config = dict(
    hidden_size=768,
    num_attention_heads=12,
    norm_eps=1e-05,
    rope_fraction=0.25,
    weight_decay=0.15,
    warmup_steps=424,
    decay_shape='linear',
    doc_mask=True,
)
MLP neurons of a small language model. Each row is named by its layer, matrix (up: input weights) and neuron, and shows model dimensions 144-239. Each number is 200 + 40 x the weight over its row's rms, rounded and kept within 0 to 999.
After each neuron's rows, "fires after" lists the tokens most often just before its 100 highest values on Wikipedia text that the model never trained on. A number after a token or word is its count.

L7.up149,235,185,148,216,125,193,234,193,219,170,231,195,175,150,172,162,179,279,258,215,165,193,211,153,136,182,184,199,242,243,234,244,146,250,144,250,215,146,150,207,186,218,185,234,236,223,151,186,186,143,139,203,238,165,191,232,216,208,190,168,130,219,190,215,229,203,160,176,198,213,253,251,120,264,225,268,177,172,188,247,115,189,243,185,130,178,155,227,242,319,162,263,173,258,211,217
fires after: " F" 21, " C" 9, " W" 7, " Men" 6, " \"" 5, "-H" 4

L7.up1955,199,234,229,276,133,255,73,223,285,159,185,156,192,146,98,123,156,128,183,213,192,106,227,128,231,173,174,184,230,243,145,207,212,180,188,237,232,171,199,234,219,251,156,117,252,252,218,204,234,161,134,234,140,157,255,156,287,166,223,202,187,205,175,137,211,287,198,203,167,195,206,269,222,213,227,173,233,199,201,200,231,177,232,154,167,226,255,188,223,216,167,267,207,263,219,152
fires after: " V" 11, " M" 11, " m" 10, " Z" 7, "M" 6, " U" 5

L7.up383,236,269,179,190,265,220,81,243,160,121,169,142,252,225,229,251,204,137,140,188,190,199,211,149,138,237,177,169,172,237,161,188,210,219,185,169,236,187,185,258,225,221,240,176,228,196,236,228,190,214,196,190,220,265,258,181,252,121,116,101,205,143,245,150,197,215,213,196,203,210,243,186,262,267,215,127,250,235,211,209,192,158,192,215,136,164,193,162,212,138,139,295,206,179,187,202
fires after: "7" 18, " B" 17, "3" 11, "B" 7, "-b" 6, " b" 5

L7.up262,138,165,240,262,173,204,174,197,177,165,116,148,194,172,181,139,241,204,128,222,191,297,203,137,168,162,181,232,199,201,217,127,209,173,220,124,172,232,175,285,168,171,206,218,225,251,189,162,178,174,238,213,231,125,183,225,185,207,213,137,141,212,250,205,187,236,235,276,137,159,203,186,269,204,250,175,164,283,158,205,225,200,229,199,182,189,198,251,172,253,213,236,174,211,206,203
fires after: " in" 18, " the" 16, "In" 8, " (" 8, "2" 8, " " 6

L7.up373,162,153,214,280,204,188,154,248,264,244,206,217,172,291,247,152,144,148,203,234,197,171,161,180,181,112,136,212,255,209,243,90,180,127,262,202,275,186,144,234,160,211,165,227,225,265,194,223,201,214,89,137,194,248,198,183,173,185,198,227,200,216,118,156,147,216,210,232,182,189,276,203,231,230,226,202,259,247,191,132,208,201,173,221,79,199,257,179,160,253,197,152,144,170,226,203
fires after: " the" 46, " a" 8, " was" 5

L7.up454,224,270,212,102,207,162,166,253,260,240,258,259,185,203,253,197,172,119,172,229,162,158,144,216,153,139,164,114,160,179,242,100,191,185,209,142,194,195,244,274,254,210,223,165,182,162,199,204,217,231,137,195,149,187,220,162,216,193,139,212,192,187,227,153,229,200,160,141,151,121,129,246,243,227,134,113,208,152,258,171,196,194,185,201,158,193,128,190,188,216,185,260,214,120,169,182
fires after: " A" 16, " M" 12, " H" 9, " National" 6, " P" 5, "N" 4

L7.up2735,211,204,255,242,232,143,198,276,136,162,200,167,183,186,218,229,215,218,128,306,208,212,207,199,179,195,275,211,223,190,195,170,189,207,286,164,177,241,210,204,188,227,119,196,165,254,244,217,207,199,228,264,208,128,188,127,228,283,205,206,114,172,265,152,128,171,224,261,183,231,237,163,172,252,213,194,241,239,197,200,183,136,260,160,165,212,223,214,189,236,245,243,211,261,114,133
fires after: " the" 33, "==" 21, " |" 4

L7.up2016,183,197,187,179,214,224,163,167,203,228,179,222,211,217,240,94,142,176,216,149,164,225,165,183,120,179,161,250,197,242,190,203,180,176,151,280,276,229,119,215,172,245,139,188,205,247,205,131,245,189,233,233,248,251,206,160,147,174,255,178,229,173,138,273,230,211,183,244,276,267,241,205,238,227,222,217,207,228,176,150,213,222,186,183,198,199,180,138,193,241,238,209,131,184,305,191
fires after: " " 36, "," 31, " (" 5, " and" 4

L7.up323,209,131,244,243,193,200,205,199,186,243,277,167,237,162,158,195,160,183,224,226,209,155,225,199,140,197,185,207,226,222,229,189,171,218,231,151,225,183,243,199,200,183,278,250,120,255,151,235,144,159,206,175,139,183,147,259,158,191,187,187,167,179,198,175,183,218,147,125,254,141,285,166,235,252,245,198,174,258,198,179,182,266,199,203,193,192,97,172,222,228,196,192,231,146,249,145
fires after: " " 25, " B" 7, " pre" 5, " We" 5, " World" 4, " Al" 4

L7.up1816,186,143,182,215,186,181,144,218,221,221,211,181,287,172,223,190,230,229,148,240,225,228,281,228,214,92,199,209,173,208,102,229,157,125,236,223,273,182,142,264,210,204,170,245,174,208,200,189,171,198,197,162,182,217,247,202,250,286,145,151,223,181,214,144,147,218,210,175,216,193,215,218,168,192,193,148,245,216,232,243,173,192,294,229,233,277,246,214,182,209,175,165,180,223,124,223
fires after: " " 40, "===" 12, "==" 6

L7.up511,215,238,135,196,205,233,92,208,200,227,256,223,230,166,189,193,195,183,145,263,173,155,218,119,211,169,219,222,259,206,159,183,206,210,172,269,176,120,174,198,230,223,177,137,211,210,196,151,242,163,144,203,158,237,211,191,248,257,229,214,237,216,156,235,258,175,201,158,131,246,175,261,296,189,220,205,205,175,151,167,239,169,182,202,200,167,238,224,261,202,307,222,199,197,241,109
fires after: " P" 48, "-" 5

L7.up981,212,221,242,175,275,142,233,205,179,207,230,246,193,216,196,135,178,158,205,198,162,158,186,239,187,126,152,216,291,226,153,227,185,250,236,159,180,176,147,241,204,241,187,191,165,275,175,149,157,165,211,149,105,172,176,194,253,200,225,198,196,169,181,151,161,197,164,197,229,246,199,159,152,190,228,194,205,206,172,198,128,95,290,220,133,216,171,245,260,189,256,219,284,196,260,124
fires after: "4" 33, "2" 18, "3" 10, "1" 10, " (" 5, " sub" 4

L7.up1585,133,178,221,234,244,219,157,281,211,220,189,236,219,127,226,224,189,161,122,221,249,113,261,123,241,194,156,222,187,222,249,178,161,157,184,157,187,266,168,226,218,200,136,149,135,274,155,203,138,205,172,188,223,141,193,201,173,241,224,274,127,219,263,211,292,140,173,140,211,163,270,214,257,170,216,154,230,185,134,114,177,224,199,135,174,125,152,179,195,272,127,202,229,279,145,210
fires after: " the" 35, " and" 14, " a" 5, "9" 5

L7.up877,192,224,150,207,248,197,192,184,230,294,220,214,177,165,190,135,131,201,179,210,180,213,183,153,241,153,258,124,234,210,271,216,170,177,178,191,170,154,173,147,206,258,185,218,277,234,158,213,234,198,128,230,248,215,164,180,202,177,182,229,201,203,188,201,257,199,234,210,172,213,249,240,302,150,208,163,242,173,175,190,194,196,196,127,148,129,253,285,226,330,234,227,202,275,219,132
fires after: " " 39, " Or" 11, " Abdul" 5

L7.up325,202,242,181,212,310,132,201,183,267,213,247,214,174,183,248,209,144,234,229,197,256,151,183,196,175,141,233,181,228,174,247,201,146,231,185,139,143,230,170,146,232,182,194,208,164,240,210,145,140,128,126,245,197,204,180,134,196,229,194,206,161,259,202,169,221,165,177,225,186,258,175,199,266,186,205,235,228,216,218,180,221,220,243,163,245,235,238,261,222,232,259,146,184,284,280,148
fires after: " \"" 31, "-" 13, " The" 7, "|" 5, " |" 4, " Me" 4

L7.up1254,147,223,230,185,166,174,169,213,209,231,266,237,178,229,163,182,135,200,186,214,125,223,221,164,147,231,272,201,136,220,243,235,205,186,201,194,280,128,176,239,188,203,189,180,239,255,190,207,211,193,207,189,184,184,153,273,168,189,163,191,200,192,175,203,218,229,190,201,121,237,181,181,193,215,233,196,193,223,182,205,175,182,210,210,78,158,205,181,159,278,208,222,156,176,298,219
fires after: " " 46, " The" 7, " the" 4

L7.up265,115,198,151,191,235,182,237,256,226,221,208,159,219,204,227,227,245,212,131,188,169,166,232,134,204,195,186,159,243,194,230,249,196,165,163,144,175,192,206,229,227,152,145,193,204,209,211,175,196,160,192,113,96,198,227,246,206,193,142,206,233,243,271,150,133,189,204,199,271,130,263,235,213,114,206,192,151,233,201,246,162,222,203,180,173,186,154,240,195,215,223,300,217,200,219,267
fires after: " the" 47, " an" 12, " a" 8, " " 4, " early" 4

L7.up2509,239,156,284,195,132,193,199,263,250,169,161,237,207,237,166,222,102,134,171,189,167,139,171,169,193,233,218,157,189,242,301,211,79,265,258,192,190,187,144,271,193,232,184,179,214,241,230,178,156,212,216,201,145,218,168,134,206,205,147,210,137,242,166,195,249,204,122,167,214,225,196,206,227,231,185,229,212,219,204,231,256,210,171,232,204,207,129,190,199,224,220,265,227,153,213,227
fires after: "1" 14, " A" 9, " W" 8, " F" 8, " L" 6, " m" 6

L7.up3017,207,249,125,215,193,150,191,232,196,228,231,246,252,210,200,213,156,233,110,157,259,185,234,181,240,196,240,197,91,144,194,189,194,178,226,217,253,165,246,269,224,223,211,194,185,205,209,194,199,181,263,275,203,241,213,173,152,235,145,211,212,144,206,136,210,224,164,293,200,198,200,214,270,283,182,170,214,183,225,267,156,166,185,143,167,182,192,118,247,129,287,167,174,151,184,182
fires after: "8" 12, "5" 9, " of" 9, "7" 7, "4" 7, "3" 6

L7.up2178,329,226,221,231,176,150,122,201,216,183,205,226,128,215,265,179,188,245,216,213,139,143,236,215,199,164,253,208,272,187,177,157,176,187,190,175,183,255,232,227,157,281,161,214,172,197,252,195,176,182,146,257,214,99,190,161,182,218,217,183,228,207,267,162,198,225,214,171,119,217,131,209,152,201,212,251,188,273,234,241,160,202,206,153,163,183,247,212,187,213,255,242,231,141,153,158
fires after: "0" 34, " Z" 9, "\n" 5, "V" 4, " Neuro" 4

L7.up2487,196,228,223,281,297,231,234,258,183,102,188,166,239,198,260,230,172,216,206,268,133,232,194,234,169,159,179,159,174,196,244,227,216,168,228,250,232,213,210,222,144,228,257,204,243,207,223,182,231,208,154,183,190,197,165,186,209,188,188,163,175,232,202,186,238,194,172,185,269,214,180,199,240,277,162,206,186,279,272,157,219,155,182,133,213,63,171,172,243,205,266,232,205,215,230,188
fires after: " L" 34, " W" 5, "6" 4, "L" 4, " R" 4

L7.up2084,266,267,257,184,154,210,75,269,219,139,202,177,251,188,171,137,191,148,171,194,192,115,176,183,255,168,231,129,216,222,134,176,209,193,205,190,253,179,242,173,250,193,129,196,249,184,189,236,125,111,189,109,195,219,212,118,267,183,168,230,191,189,194,108,171,251,221,160,210,137,221,157,171,180,212,125,194,214,199,140,227,214,205,147,205,192,147,268,225,204,161,286,201,193,235,103
fires after: "3" 33, "1" 21, "M" 12, " M" 5, " m" 4